python train.py --num_hidden_layers=9 --hidden_size=512 --num_attention_heads=4 --num_key_value_heads=4 --head_dim=128 --intermediate_size=2560 --vocab_size=32000 --hidden_act="squared_relu" --norm="layernorm" --norm_place="pre" --norm_eps=1e-05 --positions="rope" --rope_theta=10000.0 --rope_fraction=0.5 --qk_norm=false --attn_scale=0.0884 --bias="none" --tie_word_embeddings=false --parallel_block=false --init="trunc" --init_std_qkv=0.0168 --init_std_o=0.0 --init_std_up=0.0168 --init_std_down=0.0 --init_mimetic=0.7 --optimizer="muon_variant" --learning_rate=0.00978 --beta1=0.93 --weight_decay=0.0083 --lr_head=0.00559 --max_grad_norm=0.5 --warmup_steps=200 --schedule="wsd" --decay_fraction=0.631 --decay_shape="exp" --final_lr_fraction=0.05 --batch_tokens=65536 --max_seq_len=512 --doc_mask=true --train_tokens=582100000 --max_steps=8883 --dataset="wikipedia_en"
MLP neurons of a small language model. Each row is named by its layer, matrix (up: input weights) and neuron, and shows model dimensions 128-223. Each number is 50 + 10 x the weight over its row's rms, rounded and kept within 0 to 99.
After each neuron's rows, "fires after" lists the tokens most often just before its 100 highest values on Wikipedia text that the model never trained on. A number after a token or word is its count.

L3.up1928:60 66 64 39 44 37 51 60 51 37 46 57 39 50 43 66 37 53 42 41 43 43 71 57 45 41 45 33 58 44 56 50 64 36 45 54 46 52 45 41 52 43 62 38 58 47 44 54 51 49 34 49 63 43 54 46 63 57 37 53 51 54 62 43 54 60 65 52 59 52 35 51 39 52 65 41 42 44 48 80 60 44 53 53 49 62 44 38 54 60 65 50 59 54 50 40
fires after: "," 78

L3.up2489:38 55 71 50 56 51 51 62 26 44 38 47 61 59 63 43 52 40 61 49 48 39 35 51 22 53 64 60 37 47 50 32 33 53 41 47 72 62 58 48 49 58 57 62 47 59 44 47 61 45 53 32 58 43 65 46 61 55 50 44 49 38 57 40 52 42 53 52 48 30 42 49 47 39 51 51 40 50 46 50 52 55 54 45 45 50 33 39 49 56 66 39 64 41 49 41
fires after: "\n" 49, " Year" 5

L3.up2329:38 65 47 35 54 68 62 38 50 59 70 54 47 54 45 42 45 50 60 63 55 45 79 45 68 57 38 47 46 60 54 52 54 45 59 55 55 34 40 37 54 58 46 49 62 46 39 51 70 47 44 54 43 41 32 48 50 57 63 51 47 46 48 40 66 60 42 56 39 56 58 40 30 52 62 54 48 47 58 51 67 62 45 61 60 50 70 59 47 58 54 46 59 55 69 63
fires after: "," 65

L3.up2172:54 53 52 48 50 58 49 53 35 29 55 46 39 45 60 36 60 46 57 46 48 71 47 34 46 42 47 47 44 39 63 52 48 58 73 41 70 52 45 53 36 48 59 50 59 29 73 52 59 48 41 44 62 44 56 53 55 57 44 50 57 56 36 51 35 53 59 46 41 39 60 43 68 56 33 52 58 54 51 48 65 56 38 44 61 54 64 50 49 60 49 63 59 44 44 59
fires after: "." 40, " M" 5, " B" 5, " D" 4

L3.up1549:46 51 57 48 68 33 48 58 43 51 45 48 46 63 59 46 47 49 40 47 54 45 57 56 46 45 59 52 50 66 56 46 61 30 59 41 46 50 40 52 69 30 53 50 60 67 47 48 68 41 18 44 46 56 63 55 68 60 54 60 38 38 43 47 65 40 46 52 48 48 49 36 65 59 49 48 57 58 55 61 39 70 49 61 40 37 45 42 49 41 40 52 54 61 47 55
fires after: " 15" 14, " 17" 13, " 16" 8, " (18" 6, " (17" 5, " Al" 5

L3.up663:54 43 59 33 55 55 39 58 39 55 36 58 71 37 43 26 39 61 36 59 58 28 51 51 42 56 34 47 61 41 52 65 57 48 42 55 55 44 48 62 46 60 66 34 42 49 46 54 36 58 43 37 46 59 61 60 50 43 31 39 43 53 57 58 54 53 60 57 52 43 38 34 56 68 64 44 34 37 41 67 35 41 50 40 56 53 54 65 66 42 51 51 55 39 49 45
fires after: "," 68

L3.up781:53 34 39 48 41 62 49 37 48 34 50 46 64 67 70 52 49 67 45 45 51 61 43 58 38 50 63 48 41 55 48 43 57 64 65 50 43 54 45 55 41 52 56 49 48 57 36 59 42 54 48 48 57 42 45 49 40 51 37 50 44 41 37 37 51 32 47 50 56 45 52 66 33 40 37 45 57 54 76 52 52 53 51 55 47 58 49 46 49 57 54 58 42 50 52 55
fires after: " for" 31, " of" 9, " to" 9, " For" 6, " at" 5, " in" 5

L3.up1368:50 45 54 37 65 51 58 51 68 47 46 51 72 62 72 52 51 62 52 37 59 57 52 49 50 37 49 54 63 47 55 47 56 32 56 59 45 36 59 43 51 57 65 36 34 44 45 62 56 49 53 32 42 43 53 49 53 48 47 48 59 21 67 67 46 51 65 45 54 54 34 30 64 40 48 53 49 52 65 53 50 64 44 47 35 47 50 52 34 48 55 45 43 46 49 64
fires after: "==" 27, "C" 12, " C" 10, "Early" 7, " Early" 4, "S" 4

L3.up1968:69 41 52 48 49 64 33 48 54 43 47 33 65 40 43 44 46 49 51 44 60 42 58 49 68 49 66 56 40 67 56 46 56 45 41 39 39 39 44 54 44 46 47 52 53 63 48 42 45 40 49 55 59 58 42 31 41 41 46 48 59 66 49 37 53 56 51 50 48 42 47 45 56 52 48 46 43 49 65 52 52 38 38 71 58 48 27 20 41 40 56 39 34 52 48 49
fires after: "." 40, "S" 12, " " 6, "Sam" 5, ")." 4

L3.up155:55 55 52 59 53 50 57 61 61 57 47 48 47 51 61 36 74 43 60 45 40 53 42 38 65 53 41 50 43 40 47 53 56 39 37 56 64 63 72 47 35 48 56 47 59 55 43 45 61 53 64 55 56 46 38 76 40 43 36 48 59 58 52 56 44 47 52 45 41 40 52 52 53 43 55 56 29 51 56 61 59 56 47 51 41 58 49 41 69 47 55 32 34 22 42 41
fires after: "." 31, " where" 13, " in" 8

L3.up1036:58 54 52 55 45 52 47 46 53 52 52 43 46 62 42 45 50 56 43 59 45 67 51 46 44 47 56 59 64 43 61 45 46 28 35 39 55 38 52 39 50 60 57 52 59 41 62 54 53 39 64 50 42 52 40 52 29 38 46 67 45 51 56 50 51 61 63 60 39 34 51 49 55 26 57 48 38 47 59 44 39 34 41 53 43 39 51 51 50 53 62 62 54 64 38 61
fires after: " |" 35, ";" 8, " P" 7, " CA" 5, " Gan" 4, " Je" 4

L3.up2511:48 47 52 50 59 60 62 50 52 63 62 53 54 51 48 66 53 51 52 45 48 49 40 45 57 46 44 34 43 62 69 56 58 57 56 40 51 56 52 42 50 40 68 40 44 44 44 45 67 48 52 31 23 45 35 55 39 48 46 29 52 49 48 57 61 45 45 60 71 57 46 31 48 56 58 57 79 43 62 53 46 65 48 58 41 53 44 50 50 39 61 50 52 58 36 51
fires after: " United" 55, " the" 12, "S" 9, "C" 6, "." 4, " States" 4

L3.up644:44 39 51 56 53 50 56 26 63 40 47 35 68 49 46 43 58 45 49 44 24 36 41 45 48 53 56 55 49 52 51 41 46 45 39 51 53 47 80 60 40 49 46 49 50 41 54 31 39 65 58 23 67 51 49 35 59 49 52 63 55 39 61 40 36 57 67 57 64 72 44 43 44 59 57 62 24 59 63 59 29 48 52 61 48 70 65 52 41 46 46 60 56 35 33 51
fires after: " the" 21, " of" 11, " in" 10, " 1" 4, " 23" 4

L3.up380:45 53 49 58 46 57 45 48 47 53 50 60 58 54 37 52 51 40 54 51 45 58 32 71 50 44 38 35 48 41 40 41 34 45 51 35 37 36 62 40 50 42 42 35 42 52 53 50 51 53 54 49 43 44 51 43 37 53 45 37 40 66 48 63 52 47 66 45 42 64 32 43 63 51 44 40 54 56 60 46 47 40 50 64 59 58 44 48 33 54 49 63 50 65 51 51
fires after: " the" 45, "The" 9, " The" 7, " PA" 4

L3.up1310:66 59 41 24 51 41 66 55 45 35 58 51 33 53 39 43 36 53 59 53 30 31 62 59 48 59 44 35 43 45 61 54 37 54 70 57 58 37 43 62 42 39 66 47 44 45 26 51 51 68 46 51 35 40 50 37 41 62 38 49 49 65 52 64 61 48 53 47 45 60 58 39 63 65 67 46 60 50 71 52 52 41 54 56 53 56 54 40 49 61 46 68 41 50 43 70
fires after: "'" 47, " " 7, " re" 5, "re" 4, " 2" 4

L3.up2296:44 40 76 61 56 38 36 59 47 49 58 47 57 48 40 34 45 62 53 51 55 31 54 43 30 51 52 59 40 54 51 60 57 36 46 39 35 67 52 39 54 52 45 58 59 46 41 66 40 43 63 56 64 63 57 40 46 57 62 60 50 62 62 46 41 51 54 69 58 56 31 55 49 54 63 55 47 36 64 44 52 39 69 52 69 49 45 48 43 50 47 49 50 53 60 44
fires after: "==" 52, "-" 14, "===" 9, "|" 6

L3.up2547:51 48 60 66 41 51 62 67 59 56 48 56 61 58 57 44 68 44 42 42 46 46 69 61 59 67 53 48 53 47 52 59 53 52 46 52 65 43 50 46 51 57 57 49 44 60 53 70 55 56 39 55 33 52 40 62 47 68 58 51 54 63 53 49 45 60 41 48 36 48 28 45 69 47 54 45 60 41 55 68 66 41 67 53 53 45 54 55 51 37 42 34 40 51 53 69
fires after: " that" 23, "," 20, " and" 16, " but" 12

L3.up2002:43 63 47 62 41 38 52 44 64 56 57 49 42 63 37 60 60 36 63 34 43 40 65 50 34 66 41 47 54 35 40 41 56 62 50 49 34 48 44 39 47 50 60 48 53 38 35 53 43 68 74 42 33 49 42 48 44 59 42 46 50 50 41 44 62 56 67 51 48 76 60 36 51 73 47 39 58 67 44 56 46 41 49 48 62 46 70 67 50 46 44 33 48 66 46 61
fires after: " the" 23, " The" 10, " in" 8, " a" 7, "The" 4

L3.up1015:47 63 46 42 65 37 42 51 28 41 43 49 43 54 39 68 53 46 54 25 32 60 44 51 28 51 57 59 57 51 63 43 54 51 46 39 41 42 57 38 63 57 56 49 52 44 54 52 43 57 50 71 45 56 41 59 58 36 42 42 41 55 41 63 39 35 53 59 55 54 40 61 63 35 57 53 56 49 45 42 36 61 50 48 40 40 51 52 46 45 66 46 43 24 56 52
fires after: " |" 27, "ho" 8, " Mira" 5, " Gas" 4, " Gan" 4, ";" 4

L3.up849:57 39 64 57 35 70 52 44 47 49 42 45 44 35 67 58 46 70 57 53 65 59 50 46 47 51 55 55 50 70 59 53 61 59 37 54 36 53 51 68 34 65 53 36 45 33 43 56 41 48 43 36 53 39 63 51 47 30 53 54 39 41 43 61 40 63 63 55 49 42 33 47 46 54 58 79 47 45 48 65 49 28 59 40 54 46 57 77 55 45 54 74 37 37 46 46
fires after: "," 31, " (" 10, "." 7, " Co" 6, " (2" 5

L3.up894:43 38 46 48 58 57 38 56 49 57 73 43 49 46 44 40 58 47 75 43 35 51 60 69 61 54 41 49 57 32 54 34 61 52 69 62 47 54 46 71 43 44 33 47 68 49 43 37 73 50 48 72 32 32 42 50 48 53 47 36 51 57 52 66 53 55 44 77 53 46 37 61 45 49 52 56 55 41 29 60 48 57 39 52 68 49 56 45 39 53 45 49 57 44 48 32
fires after: "," 42, " to" 14

L3.up1530:51 39 63 47 69 44 40 54 58 47 62 44 38 26 46 65 39 41 45 30 45 48 57 41 51 68 53 47 52 51 55 41 62 36 48 47 64 51 36 45 26 42 52 54 46 46 42 58 71 33 68 57 48 56 45 53 48 49 41 54 46 52 53 39 43 39 43 41 54 44 46 49 58 35 38 48 46 59 70 45 57 61 50 47 44 47 33 32 58 50 32 46 54 58 55 45
fires after: "." 44, "\n" 14, " (" 6, " \"" 6

L3.up1080:50 65 73 40 54 27 45 38 37 55 40 56 36 60 57 56 53 47 67 55 56 58 64 64 48 36 58 48 47 45 34 36 47 63 51 55 61 49 50 71 49 41 56 54 37 46 65 58 62 48 46 40 62 54 46 61 77 46 58 54 57 61 40 84 47 54 46 45 49 65 33 45 44 50 41 66 44 52 47 56 49 50 45 82 47 42 58 60 49 48 43 37 36 59 55 42
fires after: " the" 24, "s" 18, " as" 17, " The" 6

L3.up1382:43 38 54 52 45 33 57 46 45 49 42 47 30 67 60 39 39 32 38 51 38 53 55 39 44 66 52 34 46 52 37 47 53 49 53 29 44 72 47 44 48 42 57 44 28 57 52 46 55 38 48 60 61 45 60 42 48 56 56 60 54 37 42 66 42 43 42 52 47 41 56 77 47 57 38 64 33 47 37 49 34 56 31 55 44 55 62 48 60 47 52 48 37 44 56 45
fires after: " 0–0" 20, " 1–1" 11, " 1–0" 8, " 2–0" 8, " 0–1" 5, " 4–1" 5

L3.up687:60 56 49 46 39 41 45 41 47 53 65 25 57 53 59 35 58 51 62 49 60 72 60 52 61 34 57 42 26 60 36 51 40 38 33 68 51 57 66 49 39 55 47 62 50 60 53 24 43 59 48 40 42 58 38 45 60 48 56 49 47 39 64 44 51 59 29 49 53 42 66 36 39 53 49 58 56 53 34 51 62 44 62 47 46 54 53 45 59 54 49 43 39 40 36 46
fires after: " in" 39, "In" 17, " In" 13

L3.up2530:34 54 44 31 56 40 64 53 54 59 46 43 43 70 39 61 42 55 53 43 40 51 48 41 44 53 50 30 55 37 36 47 38 54 49 38 60 67 58 50 60 53 51 56 57 45 46 59 46 41 48 39 47 47 69 54 59 47 63 55 39 56 37 32 49 49 40 53 43 43 54 44 55 45 67 61 52 59 69 54 66 51 30 53 65 41 48 28 52 41 49 46 65 51 43 47
fires after: "," 40, "|" 13

L3.up514:27 62 37 50 55 28 40 43 61 43 63 53 61 40 39 52 71 68 67 52 41 52 46 51 65 70 63 44 63 34 42 34 49 39 57 58 49 32 59 46 53 70 45 65 37 35 27 48 43 48 43 28 51 44 47 49 58 40 43 47 39 53 62 51 75 58 47 50 47 49 44 53 49 56 51 46 50 45 65 52 59 47 24 48 47 37 58 55 46 51 53 70 51 58 56 42
fires after: "," 36, " W" 8, "'" 6, "W" 4, " R" 4, " Ni" 4

L3.up134:38 46 50 57 61 41 46 55 49 30 60 61 62 56 45 77 58 54 50 53 60 52 42 65 42 42 36 57 63 58 23 51 43 60 58 62 50 36 54 68 45 39 64 68 48 57 51 60 52 53 43 47 50 48 64 44 70 39 47 41 51 42 63 35 51 43 50 44 43 53 30 58 55 55 60 50 52 45 42 58 57 52 41 53 50 51 54 44 49 48 43 52 49 54 68 54
fires after: " of" 19, " and" 12, " in" 8, "==" 7, " by" 6

L3.up884:25 57 37 63 52 30 51 31 41 57 46 34 59 52 43 50 43 33 24 32 44 47 37 68 43 45 43 52 56 60 60 50 65 48 37 45 47 49 63 56 51 46 60 45 57 41 62 46 51 54 63 55 59 66 53 54 40 61 38 52 64 53 64 38 64 52 38 60 23 47 41 52 27 50 64 51 42 59 61 71 47 59 46 58 69 36 49 66 40 49 49 40 57 29 57 47
fires after: " the" 53, " outer" 4

L3.up248:66 49 45 54 56 40 54 55 47 35 59 52 64 44 54 59 50 63 55 44 46 55 46 48 58 52 48 35 33 61 46 42 42 63 50 58 54 46 73 44 41 50 40 67 45 49 52 52 60 48 50 35 61 50 41 45 39 39 46 31 67 38 51 43 54 53 61 42 39 43 37 47 37 21 54 56 43 56 77 54 44 41 56 43 56 52 59 30 33 43 53 48 52 65 62 47
fires after: " 1" 27, " 2" 21, " 4" 4, " 0" 4

L3.up1105:45 39 48 42 58 57 45 54 42 31 55 36 52 44 33 67 66 29 30 41 65 56 57 61 48 47 41 42 43 44 68 49 48 47 47 49 48 56 58 61 51 43 55 40 48 57 52 43 56 58 71 36 53 58 62 73 59 47 46 40 57 72 61 41 59 43 46 59 38 43 59 48 51 46 55 43 38 51 47 36 48 37 43 47 58 48 59 48 67 47 42 52 53 47 56 59
fires after: " a" 51, " the" 5, " A" 5

L3.up926:65 50 42 44 33 23 50 66 54 37 57 51 49 53 61 73 37 47 51 37 46 46 48 54 33 51 42 40 43 71 49 44 62 56 48 42 54 33 40 28 52 56 57 55 42 48 55 63 73 41 51 59 34 61 50 54 49 41 54 39 46 46 55 50 41 46 56 33 49 56 68 39 42 53 52 43 27 35 46 54 56 54 48 65 40 49 43 57 50 67 63 52 58 35 59 54
fires after: " and" 55, " He" 8

L3.up718:46 46 62 50 59 44 59 53 59 48 53 57 45 57 59 57 47 59 62 47 39 58 63 40 51 70 44 44 46 27 56 52 61 58 46 59 50 59 64 46 41 41 50 69 61 55 64 44 29 33 44 69 81 52 33 57 36 41 38 40 54 53 38 47 59 61 57 31 35 56 26 59 35 57 58 52 45 51 60 53 50 54 61 29 35 45 47 46 52 52 41 37 47 37 57 46
fires after: "|" 46, " Ar" 6

L3.up795:55 44 54 45 58 77 52 58 45 56 55 51 48 49 53 36 37 63 81 49 59 46 53 32 53 54 74 61 51 58 60 65 36 51 53 60 57 43 60 46 48 51 46 57 57 43 45 37 51 51 39 58 42 64 53 52 34 50 39 48 53 55 58 63 66 53 46 50 44 46 38 42 52 44 34 40 47 48 65 52 55 42 60 58 41 52 60 30 42 40 50 44 57 53 61 62
fires after: " " 44, "|" 37, "S" 5

L3.up408:53 60 61 60 40 56 62 37 38 42 55 46 47 38 52 63 44 69 52 42 42 43 45 46 37 55 51 45 42 62 46 63 43 50 66 35 46 55 49 32 58 44 58 48 63 57 37 67 41 54 52 51 48 47 47 51 50 58 56 40 41 60 60 39 66 57 57 53 66 53 57 49 26 31 57 62 48 43 37 72 50 41 56 51 41 36 63 57 50 58 44 56 50 52 36 61
fires after: " H" 33, "H" 8, " G" 5, "\n" 5, "==" 5, " Char" 4

L3.up1416:52 45 48 31 51 44 57 44 51 39 64 43 54 29 52 65 45 49 58 30 53 43 40 38 57 72 36 66 47 54 47 62 49 35 64 72 42 33 55 52 38 43 47 52 53 32 51 66 52 34 67 55 38 53 44 46 50 51 41 41 36 63 47 36 48 23 48 31 45 27 54 49 61 44 46 64 60 61 50 48 82 65 67 43 35 53 44 41 45 45 57 37 56 63 35 62
fires after: "==" 25, "." 20, "\n" 11, " a" 6